Weights of a small transformer language model: 21 layers, MLP 832 SwiGLU.
MLP neurons of a small language model. Each row is named by its layer, matrix (gate and up: input weights) and neuron, and shows model dimensions 0-127. Each number is 128 + 24 x the weight over its row's rms, rounded and kept within 0 to 255. Numbers have three digits each. A neuron's up and down rows have the sign that makes its largest values positive.
Before each neuron's rows, "fires on" lists the tokens most often at its 100 highest values on Wikipedia text that the model never trained on.

fires on: "is ", "are ", "be ", "as ", ": ", "include "
L4.gate197:130130155120123136166152136163121120153164098113123091202087129135151145118094125147130116147117106102152146133103133108166121145148153125087141165153141104105122091140092118153138085117141118141118132142157136101072163135153146156122137154125133126118112125134117139117090119105098146145104113122123143138133114109137194151150156141101122143082093107119144129154126151114104073148099
L4.up197:107174145132118121151128114119141115150114108141138101183139163080160177158113121148148126104139128124155158101076133123097135117106111120101141120127130141150145107157126099182092093095093111103107142070154141110125159130116114142121137126116172108097143114126138138113115136119140162107089141120173107144167135149149119168135126141090111132142133122144122153179105142132147123117131

fires on: "| ", "s ", "("
L17.gate773:116162134188136144131154138105094105147110136114083133152126118159128147152130118109133118095120140118122152102174128108167154107109166141121154065142155144105133144159147122141127121084154130103155114131085152138134115172157164100151146097151146125133117086110111092101135159145119115112120096126119113122164139179090118075169095154151172093119109154114099143146108113162166090170139
L17.up773:164122151120119103137149091087128140146072084096130095152103085130108089149146145126176154136116094121112150171140138105137149089167149183111122136144095115194103156113090175150146104139115119073172136118116113144133091090119114096150166132133118149159130139129140088136115156136124140112151104107110107146093133144148124137121151114143166151121065155112115173113080123159153079170178

fires on: "'", "History "
L18.gate452:133159127110150113132129090215151092175139165132089164095095125097115109126155130100149130090093124122116090146131099162141109107115151162137121144155145101156086100102100124174128125136118154112127098103127115113146139129143113137098128130139138132133128165157128139131128172122133107116143096104100129119131180107100170143108164152100142128120148076114148139127072146134112133117120
L18.up452:134136151143130114108089121126134142108123177118148094131143149137135126170122114128139101182105094170135099109154138168152115163143138170102135116158134140109126189135163117078160162110124120089162147145121118125147127153095097158082117118153117107125148116162098133109083145140125091140116159158114132129143083182113120147147077121090098127150153153147133171139095106128113175092093

fires on: "'", "edi", "ri", "ier", "er", "\""
L13.gate69:119089147126088130102140094138134118167140136097165081141146118092108109130131128159129147106126117151105144098115108175135112130114118157097152127125154160129133159100101134152143107152132141103103164144167139113131128130145105143092097144105120128114132102128118130142151119142130105102111153110127142099190165092156126135125194124140108153133105131149099160122136167091106122113110
L13.up69:154108122090128115113117129140137093104113119110112098131098172129167100136142124157107150131149112179092107153101178116128135147130136123110089180139115110161113126106122137144120137119110145148092083139153135139118126112128078156108164114125112161132130102082153102211119111109126121143110138121134153113127137129149128112122091132120156136129127109123142100164126122122126152147129

fires on: "==", "==="
L17.gate675:121139144147129159088098111167119119129127141127091132142136137134105095158165102119109133105106171128097178159060096131110128140172130153127131097115123133105107145147090102152142112123161176128147123137093131134174156123102160135097128137181100153098126103132085106162135156144118137110088128092149130130108160144123129105144124143095146100156092163092147154092134127099110113153163
L17.up675:138106121112156120062155136152126154118132142136123179128101111107136138140136107133128125093118151128139164166083139096129154127156147138120100108123132108135095109134144101176139112147132099156144136155139092147107139127115120122154116195179154170097154168110098123125111129118171096087113118124157182145108115136101106142133108153141161144128117129103134110141145104134134113125121

fires on: "as ", "Bl", "As ", "de "
L5.gate221:157103127142101154130158124111117131121109096134098158144086158108104149101169139131108119128109128101121136160096098117077138111096097119114105140166097136116160122125163161146113152144121169123113155116145119112133077116118139111129086141116174110119127147148194114138118116144096117188117119113125126158104143107144136111115101171108158122111148103138129149124119103152171099125164
L5.up221:118186101121114073105141087142136173129128129089130107095126104114159100076141191133089100128147115099107143173125080111119146104129106123131128119101148166163120160126124155097096146127127068165093131120110107150096123126112129137138102104111133103148106174166112134137116151095131150101094111122160116148119145174108116104108147142177096161161111136115146140054139134133132091134114

fires on: "at ", "of ", "At ", "in ", "for "
L12.gate334:153117093116122165126104121144103090176139139134102144115167140111107164149118137112123148127107122090169115076144099148146172132119144145130144107172107146142110170087118066136127077089134152141117162102096177111130132109139134173126131129101143101159101146127115128121123103146111110113136139141169120109111148156094176145132122143107188129107106121175146158173156143118106157150107
L12.up334:119141103107055103129130102138155133083143158128103132116140155122167102139172128104158136132109127115147160141112123130131147128120155159127145097131145131123071120123133143103149103150118122145102137077060105129072132087122111138143103158141142186154088158116125143121152114174173124098107103101154117143143101112113148103142111128133143095107116133142105133104171152141122099088133

fires on: "-", "which ", "that ", "described "
L17.gate714:120127136108080159074129108155154141090151132158105136117160066112127136126100171154081097158126136143136139137128131121148106103170102107129144130173146133120144084132162124144152145115119169139151092165145174127125094142096115087126130116117108074117156129123158140108115101109106169167135108142141104095129162143087120122140128076104132114134106157156128141158114186126163106113119
L17.up714:106129137150114101153126107097121121095121128141166097153174146103085111126110124129097091090121129114125125147091138107067118099136111123113121110196132121138123153122109133127133135143105164128094133121108073134129155139139119141141127132157123127133089126103146126124157149127144142092112087100136084106161159127132113130168144152129141162134118190123168108133162180153156156128179

fires on: "to ", ", ", "and ", "in ", "'"
L5.gate483:139107114107168120129166111116136142134107097139098136131107156170128090142090144118119095105112060140096164156097121093127121154104121116144071122126094104159148146100104136125111110128119114114107153118129141099149118136086127091148098145109136154124121167115134119160114130156104131111112148111135123137158092148136106110157146134154113126144124155089102113133133152146133138138134
L5.up483:116136141128110173115124097142118087090119120172139112103132106139164165084154119077148094145140104117120147133171127112122161142141144096149097122105183165126096109130166159109101121127100117137181176148108123115147137114115078138111136157117138135088112136143149136151111110113138130135144118150143112095104183149143155123106120141108112112153196095151137143111080113142094079128170

fires on: "==", "\n\n", "==="
L12.gate750:081151133160121121090161095182107133170120173092141159097155156162132147110167114132130154120098125110121153132097113139109142101153141176128107091146109110076111143128088122132148115112168113147172111144073110082148151127104135110132147143115123117140120168126116077158110118097157130116106109152151131100140171093135137138129137174145129139140162170143124150152120115111124074128139
L12.up750:125135158170193126104147127127087108123146182181126132102129131125107118133133113144132175154083125118139172149140110104130155113133113119159080113151104116087081080102151120094120119128114128165150146081143108047134154126079157116150116108151099151144148120123143130118124115135130140119147133109120128084136133101098074133111117103102097107139076097154144150090154163124161118123132

fires on: "it ", "one ", "R", "part ", "he ", "they "
L13.gate616:089172139147142144114136139136075107118149127056146133161103104120101167159054130133127107114130137107150135141139108163129134092118115162135114101141122089137104074101094133078123107110153157179167110120121134114173149118145125135065109129120149107154105137125136095164114144155132114130120157099086071148070118116183135086127125097114128113159117159167112108151092136144131096126150
L13.up616:140143125162115152151124092139101175165111124086116086159103101141134137161129096076124139138154153125108090119107137078064155144148116130097118085127134149147137090119147092122138167081174128131144091126108144185146133138079128122157108122125141138096128093161141121091112126105130137122132106098152138127128113113158114132136149132109154115120115076136147109157150133101143135071168

fires on: "j", "1", "bre", "ers ", "for "
L9.gate181:119108110141138139082123134155108157141118127118125133092102135144138115118112112116153162136131158096144093169115130120072106116132156145120129149134124145106139139143111104165123168113157145122151130135168148095149116116136105128128128079125120130116110148120093132129114146129133116134133115153107136147152144108156157136150144113121100155089183158103149091188171134142132130157138
L9.up181:132092146160115154133124176153120150117151108124152189152138126136111116147134118098140171131166149106144093123160076090151149111129135133128114114139104080146084135121150166167190120099117130131095063126106153115163150135114146123148093142116135144116112156163115106135095102123127129158119123177132111117113113182134107162137150102138090183087143090121126110101138113158158114143111

fires on: "| ", ".", "s ", "202", "("
L17.gate577:191137134130116121139111105116080108135136154114091162093140148146156111139113124121100091119104177159088095128145144143104105145106137122062130134154120140104115142144126136157125116143118165143119116152137115132163114136158141123107111134162172118116122137150133150088145187129166100143136088141133127092142140156131132106127120101147187131157096118125122129137090089115125158139134
L17.up577:161137174155189112127174148104123150117102090076097142148111137135124088152140097114137152081168159117109156095141128133141137129133117147126187118109166123126102170109152129109143137164106147117174085153134159102114117138119116150171134140116114123157101122129130126168159109110158150158176142119128135130139120127094143144107118089139139128096097158104117121138109149101140101115125

fires on: "'", "O", "Mc"
L6.gate274:096124124114149167117134148153116107142195109125209151112136111121105087151160167104094139112158147128126149151115124090142115150096122161093135140115128117129135139090135127123157134119095136120126087111141129087113155133129083088107127109131078108168172131074142108100150145135131144100136122170148148127139145126130154149112144134149106129141082135118164174154101101112146089103120
L6.up274:158142094122114109155099122137126157146127099106162098116125137138178141126115103096109125131145115166155111100184126136124151128100127122141096093123134133148087139150093139141136121102092190112121129148137145161096143112122137145126131129127132117149105110172180128174078143104155135120070132090074140144136152159152150123125142175127119109096155107143139109127124126057117130136116

fires on: "$", "=", "only ", "than "
L10.gate6:093145119148130144115144187126099130089110153098143160127084119161138116156181139123111105138150143132104112117112128129172144118098116092106116115131135103102134099094138174119140123121133112096140111154182144125179166143141113169134156160127117153086162102098143131150111118113122145130097125109142127098106124133134143105118136162121166159147117104154088149131135125146106134100155
L10.up6:126131139121115126140106118137122124191159153123109120139113134104145104092123152115090115094127150097125103113145138148121153140133148157142128136118110153141120180119098110121110124158148128131156131150097134089060129127148128153138173123143137115153095142100130124150076140097110094117103132153122174117121134197158129065163151118097161144131136137089123128163154094142123132101151

fires on: "of ", ": ", "and ", "for ", "on ", "Chinese "
L17.gate143:118124118098109135174109139159158113091127155136071116134150140211117109133116128159113126099119175147142154094167107139146178120140125164144102099114152166140101164169155120126107124113135103122108122093160133105132128135124116118133115113143142125075143097130088094111114106120090122138115163150141111132153152113146146092131104067132113132119078137150121119146123129160152143133106
L17.up143:132083147127113150126149163095130131135114156132125136106116081132128168122134114121133114134127107143136190099143100094118156119104158104158155131189120141115149101102149133120136120097134153135151115139128113139122116132118120130121150080121125108112117098149106116109139104156084147073151131161110130088116134117117106149147109118098150075101127106161137118177118169130132135101156

fires on: "| ", "of ", ": ", "1", "in "
L18.gate288:113086137116153103143111116116121130168116157120165175145098108107136147155168137112120090114114137147130103110151137114117097137110152130102117111156098109176107150121150156097180098104103145178153094084103132091160126149153102104121110121140143166135148158156111172093151149170114107130147115118098073084114143127105130117169121132148159093103099095122123169135098127142102090083131
L18.up288:143144095178140094124098170192116124136121116147128148100141152105117123124098161125151104086121102150148156134139129053076108090123106119121124137129108136173129159099154141160148080104120132142141109109086128137099151172192101097114163126108145157108096149147116173124106139118104171152148119149149139134109140144114144128133084105152167098145121170107138150130167109124120073113142

fires on: "at ", "University ", "of ", ", ", "in ", "from "
L9.gate25:143127106110167127115187131125118156092105138166110137149122113165125115112096125114143127121138099142116140125130083117124134144134103143151129102130142079103135138122151121087094127112168091125111117109104114089166123121085136118125119170081183163153149129155123129118136136131103103134089116151136182153171140156142112130125177127142145091125139138130150187129097161121128078123173
L9.up25:128153071129088098139105108136180110085132106149146118157138133143150142110167128120132130103127127115138157163171124121138158152109141174109132110156163142114148104090125147122122109161149105095121151109130132103104118101105136155124160103125133113156121102130126092171111121070128157133148110176110104110091111117110141138135121139172121114149142140129108135113144130097135101148132

fires on: "of ", "'", "in ", "for "
L17.gate810:145082108126136175158164165116159108089126112115127130180147088122128169143136143126141118142148151137152127135146123186160146146117157125166130107139091138138154109133146108140125126106138134139148137102087194109112144198148122182119134138134137108135173107172093126170157116133107120135100128129147118102144161072139178085118117092104173113115080135113150142093137156159174106117102
L17.up810:101110090151096152141115166114133141133143132142129159130088141121114143117137087134124146080104136098137133139163070105146099115145080126153186132114160115129125160082156144127175091142122151072128086148124119108163164090139123148129132146092189121085125108116099135130155106105075162127109129168147084159162110155141134157105139122120149089188141166126113158127132119111097124131123

fires on: "as "
L6.gate595:123130160129112107141172129111123128121122114159133145112126095127134128084111132128085112101110140095126088118112082126083111134164152125118090136160158140143119133134098122168114087148122150109133141086127098100101149159133135158109168145135129082119140138135102129165134175135068110112122175124158187120118122108178162123112155144141091136094127088106144110157136087130143159144128
L6.up595:116152115138098093142145150123161156138125112105154122119115114088125101105158126098115077143145106119105167180124171064111163124159126164143086126121148176132100106169111091130107074109128154111103152116157101121141150135103089146124103113182137127146124110147093166101152122123131158136116161109185126126135138155132111131077106118174136103104106156152148131109146107132142162102148

fires on: "of ", "in ", "in"
L13.gate424:169131117124093138116144069132109118134132143129114139091142110114079118153120115125128133120137125133141142094117117109146162123086137149095147135145110125170111127093119123104126080138141099113167114178134163092159136152155114123121160138128096074119131108130091107171132135153121142111158131084161126109101123091129120130154120152134100135158177098132130150098150154099097104155142
L13.up424:130103123122124134125122127119135152096104144100112170161164126096107111129079129108155135130110126135132141124097136091124125147100103156131154130125110105106115126111110115113177107077074128102120088113104118132135152148173128084126107120062106138132139113123153068155114157160118134095104137113158076141109110144090106110099133149147140097158144139103124134132127145135165092094121